Weights of a small transformer language model: 9 heads of 64 (3 for keys and values), 86.4M parameters.
MLP neurons of a small language model. Each row is named by its layer, matrix (gate and up: input weights) and neuron, and shows model dimensions 64-159. Each number is 128 + 32 x the weight over its row's rms, rounded and kept within 0 to 255. Numbers have three digits each. A neuron's up and down rows have the sign that makes its largest values positive.
A block is one neuron, or neurons of one layer that tend to fire together. After each block is what it responds to, as a language model described it from the Wikipedia text at the highest values.

L2.gate389:136076112162114132142147113124147071132190141200079142131058115144101138120122148082095095135179160081154155107083084136152123114161078063087077151186136185141084143098149088116132128145102131110125129161113094153104151107117078088090084138145120106137113139124094107148167163078084076181
L2.up389:117121126137077101192102121141152088140102146108126065108112164065103193109082134100129121097116178090148078147114132153121120196130122158176063144149167182137114147090090095110032073182202101094131103133098174117079183153120059102074169189125094111116103152125121105146155134099172094145
L2.gate1119:101098145126155137079093133122124111183117147152099062114167105138084108137076131083117180127166132098088124153112174134118063154185118117129112061162142116143144122159079130173070138087086102155144158090165106089107180151134117087079132123092142126178110158166121165169159160162149163108
L2.up1119:104141118195083072101180121114130185137088136117097158164177133131127163139126188104117084128115183086120158126083155155171094088144123077146186102106094171096127129117152114081058073063151138095100077140125148115158169165159121084103184139143125131127131092174133100148203114165065133064
L2.gate1246:181158138151121135070141113160107126121141151118162119132134114100119122131116163101100086155108082058133150077142101124131086164140087157143135133180146166145137108092097098163135140154099153109151086144148157103112110121127083163131121107126129118120144103154118187109172149165172122118
L2.up1246:118151086171157136100131167136096124158128127112126114164171125115127111099111120117159121128148152136144174161131103104148096127122121070150125140135060075181144151116113131122128181151143187182164107142184120142161145078127096164121196137128092126104104105146099112121172106161125144160
L2.gate1386:141149055139127143163156160123166164162172144130124152116148185114079083088090119106082210139140139137130159146128117123107135118106094116134114173208094167185102144197078141169108135109135206165150166117106169181142173146130088116165145150153215087118128155117182080125145142146095154139
L2.up1386:121132157109159092099104135147168134106093176190185165105103078166153170152085119094104158171113140175173104087094079091129180139093116144121146113147102074169205100075179179079174181084075119199186103158118150132157158089145080153152165100129148108112176111107118127111151135135168124097
L2.gate1873:141169128103100148115119204163121124109167169136163110110144144152135150143144079178136140123100153156079135124120169180153159120127183110094145169193111147124148095085107140149167103144121172070164180145131136114109147123156142102094101145106191105161100147116120088123105094098126122171
L2.up1873:124153131163115101154100157179139075085122188149112045121109174137088157177136152111132182166068113123147146143107130122117153114146150108065084164106082172166205141103193083098092145117074151161168099097154113061122178143201187125140143071142134069166121074143123109140178072099113126117
L2.gate1951:177125120106115090074134094169202145110197153220099125153174115173170077133092151106162140106142225142167143123086149134095099129155115167079103138156069168126146099171071145163116118149120137158124116107097157150187146101143102149123173085099074126208084092185129138121190187082122113142
L2.up1951:116109172179101101164152067170165157119189141114145066147114167155154087072150107095124121098131158074192122130147181178163099096173146109079149097093171141102120143156134156096151131168127092122145069195192161130185101117188123138166153159077144147186075125181130124154118173144079105151
L2.gate2144:146098195170107097126134160103103119130088066173160099134204169090050183089106162170139114105125095142108129126073108123145108104133112136110105124151128111140171113153080111130147145183127164138057147161088099137112148090130125084065093152102114069143145134126107099122159155176113134085
L2.up2144:180104169118142139136130112193164130082226127073155126171125125169178144132091118103128137135151120095102169110139119168068061137105054086154143146107109096091102181126163194118124068127140185138111125082147132180073155091152089120160203117188181166110074130135147127140110174093131103170
L2.gate2288:119103110158113165125125122150045106135103140148094134184145067121103049154124107121151108151132109140147184123105087119106111123155137172153103154157094085151114089113076129127143126148153175168101109098081174117128166078129156126158152106107096085122094168140159141110104111189128101138
L2.up2288:086074124207162123108134077189124194199140119153131124137110193149048123124142108116152112171171170093100139105082125121167125058102140153088122139153078129109092100152141141119114127174147142172149151138106169121128182105133095107094124203125096125153159143150165087115102097114172166208
Description: Table row start

L6.gate509:134146134137092080150130126105113109167130129166127163188079128137089112148185110118148113106099137165088153146167078158182118127173101159177165123135092059197154145162091173092149123116172158099132113143115169142148171111122119174170129203130152149118127124132129145095155138158211157120
L6.up509:179125125151142095133064107164184191137083107196113164171143133149091123098147115078157131109123131100110179152065121155123159161095151121162135118122124172095132100098164135070117173093094082139197122191106096116139115173113218135085118122110086193181162080140132139175127156156166178055
Description: Space before numbers

L3.gate62:118121171211170115163130142136150186151102104084117172182106102130131137040120104090131142172112178102078159149076128174100099150088095170130089111153102141186098087065133139151108136107118126144128139178139078161080158138153141148129161114096066149141139126127120156182153138145078156101
L3.up62:140149171132175096087151093081146185130164108120127079106091117157120083080085073116119148156174195069086126137084100123109111154104074132085092147184103136177104112139143172128118128151145115142107154098088107177089126195195114104135119156091085173080111136130127148188148169148105141067
L3.gate349:127143108131180145074112089139158073188114179120116078096159165119145138117083100151070091199128165129160174120119178119164112214112173129125150122112100115140138170093064137074197170115117137155088118158083166083120145103153188148109130123137138109185129142136109179161207093148149170110
L3.up349:150132134184098119124184104188151136155171167080124131162132113140119143080189141089105154129112138098158105100126068153074082145121112106089126120210149100128155147093176152145158077144148166153088133127144142204159131160160123112141205145149140127077109151194184109121167172131134158151
L3.gate584:131124147128171150083092112128132085092119150084164150170179120093151146120105174114123099129110084193112096154085091147059139226131111135138151166102105144135107145138158195150140143155081115115101124095128135095149131118153180169193139110154156114093118146138141138144142082088163107107
L3.up584:146076174097105112169195170105093140180133132130167110134173137095102121065154114069158122127103153102111143120143154062106152108082129099172115156130095186122095172106141137203094165132183090139133128151155129097091150142169096132102086113169148143129111141093153096118130137074107113156
L3.gate946:106071149157102171118115103052087126169118108144166157144093143136112170123119150130114153143127127127109156140103183161139181103093116098104099125129106151198158123090131103093121198105171147162089149134151114124150142151179166168111113119153127126147134156161097177160083161150086123064
L3.up946:129131153170100064120140125136187136111133089145114095112181094109157101097152101112117174121092127104040112167111103113065068131113159113084097118152161113137087127131085203112170160155095127120155105144146150132099166120135134086123161096084095170126141140136190080177191141142119134120
L3.gate1262:182086060085171119130106127074164144156145164167119107109098158125110049085103151103109107065120112128096163159145183138093122145095116132165152137131122107119095112126120184161137172108143128093132145157101142150152155091110116165164164058111224078173094099153104091127100145166132146109
L3.up1262:105127103159132145097126137144132102117155162169090137087139142106151151121179162134171129109150122079182212102152158179144118093088171146135117146138089164077148115158189106125178154152173127106162135144098149196092109132098154146107147092118159090156101094161147109073130094174104145095
L3.gate1319:157160130172175166141125103132132127173109113143195167139106155100150113071090151093163152125066154136118204147087089150065170190103117120104102139171098135199118186092133139174129139183195179168113118160126132158118160128150100153166141152105093074095138193112113119129103177113117129163
L3.up1319:152132115151114108091136097166161147120088122151169082168127107108180134105136145087088116198099123110173096127109106150174130113110160140092151064107056146112142144137071172069183147153111093148104123190156096202148206080193164092105136115162181083093170153082080078175124124198170111094
L3.gate1435:078093136162134138139091133103179129157173184091135114068079116104177112106138148121069155185131117138128120111110086109103128134151169095154145123179112114125123141109134157115148136127192108165087156174114185170209130115145111085098133174114137164155157085140109121140145174132109194188
L3.up1435:079103064115098146091118113149135116178153163176140155126232174102147157080094104108152111059130134119080101180194123199165134168123122167087086118188130166122124160124102206122169112141086120181083128145134096127113179083139123172127108104162185137158123150103174116130206174154126100149
L3.gate1921:161143094135114093109135142131138152131054051085136135133195098108109119100041184158119174077108089156115123127184095133130137134118163159164144088152131150123107130120089180113136166174128149147134151126143131105096160116170095115203095123078154116135137181139150167134165177111177156152
L3.up1921:124144100163147080175057138144122168111121150036183114122111071062098100107164159109098078085118103114134117185130131093170175096081085114172099068195137108158167152126126135125150117153173128146088127147144133152121151105131129145115087135143076099145173129162152065132127183119128149122
Description: Table row start

L3.gate286:133132110125099172168125162146155129129130124183078131109129139131122104141157162082171114077081133209139115133077086114147186166108110163130095124172163111163166139208131121136148071135151142096188179094085144169135108114103136072089123070157088136136109131132087105097110179094131085146
L3.up286:143143119123184121130090184105145154137041142155117135099198101168101074138137146096117094153079085115125152113112121138107106130132113127152072081180190080155169092112099160081117068145086192170071155183054139135169172139137087120108113088166121158148135111102050129152157080167124101055
L3.gate294:178153179153128101137109173133132193183146146147159143150154069140091094105132137116121102135149146131117131179088052123080135156122134099178080100169079129087121064123156145083113117146122173129109136152084105134151174145159154147089117097156158096075116096112123137089118137164124125136
L3.up294:135119164115098151117140148138091137147096118127195091078093166130126107165147157144157104113176152138141096100126170161169091102134126110068158089137179145141153179144094098139160122111115105112145081072108143154104067156125130170089071143111110148111104125134156138187128142076104131083
L3.gate910:069129092131073156140070103093122134152167165084108148084188098095111154129099128065127109142180183102057100103130042122121160122135126118165151074129096126144100096164116172087091084126142138116115168155107049112119160091115103123120123156076101128163097173141151103127196165167121176136
L3.up910:156158153111159078096081078125182127180131147153159099146159067100095179116180172165086057091150150141143148164115090141104124070086171081161166121093116156128130105181063073091090113181122127141123119098137101104138147167098094047165062119078130139092109169120163171166078129119155149127
L3.gate1122:163184156132136150118152139125136133129156153067165142137126100120106103132145177135176110139128145145151164116150134140095172155109163081156146152113078099088155091141170145149094120102141138181088119144116154202133089068133078095080153113111098117129157118098114189109066139090104146144
L3.up1122:127089178125110125081144112084148140134135136128084145147119131080132169108150112087140216197150058119114176149138095156124095107138126088119120116138138126108143152119075138086087096133106144202167147116122096090146137108177114079088173167119150162098090165135104183066100149049163110098
L3.gate1223:081159207154101097140124104145119114142154151119050099096121082149159099169191178125168110109129104109111149088114092099121068089146143077097076116148143105179096121139134092101180087134107206083095096142109090205171126111138097154132073097132153082125138065181147138170123137106093131094
L3.up1223:126104144090136118158131057103163156197136138110116144093111120152130069149067136137146184091092092153122159092114185112178179139095167116171153119134081165104139163201091167140147136149079149104103115130129181104124133131199095063099117086151151081154145146139082169126149178153145090121
L3.gate1364:085123128161142133189093070148144140154045157151085132136187083173091145150189153171120066149131152125108090104182117168120128087197127143172125123175154138142090080133133173136148175101183125124149142142155082093187176064146153101099097106099110104097157182118066138124165168139119084150
L3.up1364:094134123182156080168091117143099164181089100083121127140114152122152135164183186134116073191157103145076103108178117153166106112116093156128137130131161171083138037127117134146153173076156160108123085158084102053162188126117163136069108101102138097177106183099127144161165127140146169166
L3.gate1487:127088107198134133098091135125155117177100093169120115129122097145142062055115167043159108118115160149097129107089128147109160070151089149160134141113127116094180141107082137082174154135157124114114097133143096142141112098145158146091143133065158133183104136129129110088160152128144132098
L3.up1487:136129196194171106142083083104106115154115105176095108115182069144090170063139101050149070126157151138175182093133144181171115125098116155097132138102135192144071151141119160117130107155157135146140111150085104125134162114130150115138126166079134125193096105143085154120194137100171135078
L3.gate1564:077160173111131093138137148146146108140145111156098143147164136091091131165182154178164119102116117112157125192175131125151112111189093151108090134179134148080090183182060126080134135101146075123118155132110065111144193166141129147092223135182163135142105167089162112150091078151148109163
L3.up1564:129158186073135139120098185158094093099137082159100155098115186087187071187162138150150080139129129119123120098118071153162173111105112098087115132045100110067124128122107091139105082118130074124085101105139096093169194130137172141121170145120126113114063153155132135130101106144139199158
Description: Team and organization name endings

L6.gate777:166098151139101110101129112052187145181096157202140172141158116077119177123096139119075085161188131140108153147163109089075164121094161079143139095151106109144079141069140115120130078114057102131201121169155129128127110081106147124164146124117175093165121186134094168159141155106108035103
L6.up777:138063159085065109164094136169125102181203121136119113095101198113122134134125143155161084144105127113162117131149092148109125158150110108173096085115063158172167119083165160147163096138132144173126120161100106162181117149134113061095075139130147081113188098143178137154064162142170180129
Description: Collective head nouns after names

L2.gate750:112183170091076096114141184113070136133081119184081152111122141173095082191112175119142105102141132146122065128103081155111059177086126154119165089111165123095156093160162116141123169077084170146134148079054130099107094134107192118107105061111150117181179121159135130140104115106089087077
L2.up750:138091096125187100109094126137154174113117137132136159074159088167143160114120090110135118135123158128159091113098141118080164049164153108170170191132112111109126189097089132132129080111187147094121147125087152178139146099155119101121100106127106113100081148093114133062079150178100137107
L2.gate801:179114070113138156138131206186098116141090134128120123081114144167111133110107067145184083100132097143173149096157125152107076138131199115119080080131066106159151113136172088119077131166109131076140155191162154087113120095126110187143183117148157130143157122140117150090139134130125188146
L2.up801:187166189080093150132105166171109189167210097075139189150086136128128159068065100106153171127059156128121142119079157120117113131108094157174070149098128067150139090128137165067179134086115069149125082133153189122123044081143113140159135142113133156086182166137182199095106134129118136156
L2.gate1158:190083148146126077141135176093108134146078169173140167081164082192156090107149132087155147157130085117098101115115152103073113135157183124136129096090126103122140151087072125120131099123160181144134070120125135092122072121131075179131145105087100130139120102159084143081083161144096094109
L2.up1158:132121135109072107105092150137167144195161109148116122184102061183117104119127195069178111083104174162123155118108054133128078146146136099108105167179113167143205115159149140096092093129143110141096155167118102123127083101132116133151139084178166132135078147122172138151121162066120110117
L2.gate1167:135153109123108183146078167111146150157126098134165165117157139165088193074198177116133127095091192179154130118139074147107128130158108114089145097086174166096106063165143153105131105094103137154127138135130075076188116120151131173129167131125098100105130182079109143092117098060128126070
L2.up1167:149111191123132173132100165102091160121113107128159120153145118174118185120115162116133126062151149156120156118158150195133068141115150142118078101159129163110135112094132197095138099093106154081107117110106095084128150116146084156164107108177088091141118119094188118117100121089108099093
L2.gate1576:088107130113148085107079191120136116177161095155097145135074111175119095105086133089159090138085089129131106131170109093129142139157151157080145111080143097102201156116083129099111123124153147159166131150082176088115084163084098119115108102100147144129112136184135114111080103125109137129
L2.up1576:125128092115111115053091164118096102172145209118129173124097121122121142107118091144075134121154139111142139141120151130085110126121153087102129186109103083155143098144125182075124129129141098099103094105080149074170136101100151182111138087055157157112113116152109146101121160155092064164
L2.gate1671:163120146058065147149108140105122134177139158099129110110136113152124111072189173116186149064129118110162124171129052115115105197120149116179104122078166130088117153083116107129144160129138189100114106172148105091142041084100126179139118049114102106111177158107069156083141108147117143136
L2.up1671:157140115173155115096060160079092129120092165181148085136110144170125091147112138080111123151136151099112152119116090187047099128175091121083123121062176115119159119170167116108095137136154112138139085175169158036144122139115081192070139177121098173117110134110155110120142139108147198098
L2.gate1975:140105123138144092133104182145193113091129110154148068154182089147157157147103105140107124139100165125098112102148154136156109145107149137163178109128089174109188143157138045188096167097157167100135111114099153128136107138106168166098109123145165081128163151158089167145182112169182137095
L2.up1975:125123153101089076095102117178149104107112137152128198136167066156140102107077172085152174112167112076119176105146147137085138144148120116074141080134114081138172179165099146059128094141092106180137081087141119072163101112161130124108091103110113107091149101151068146081158159128139076129
L2.gate2098:130144135094135080173123095168149150154131099152158110147149091133137067098143143121085133109117158121110109123110084123089150157106136157126106122112105100080128128151110126126120160105151129138103153106140145123152098071151100146147152114045145137097188152103152175113155088164118135101
L2.up2098:120090109105152100127098112145162157143057095125105085105128123148140098056109125117131135180157074119055110118194153103155100079136117116146131162115135128108196135103131157136085142122146099147081135139094093119089140124117154103103125078064159146137092156099146095163091117129161146139
Description: Fields of study or activity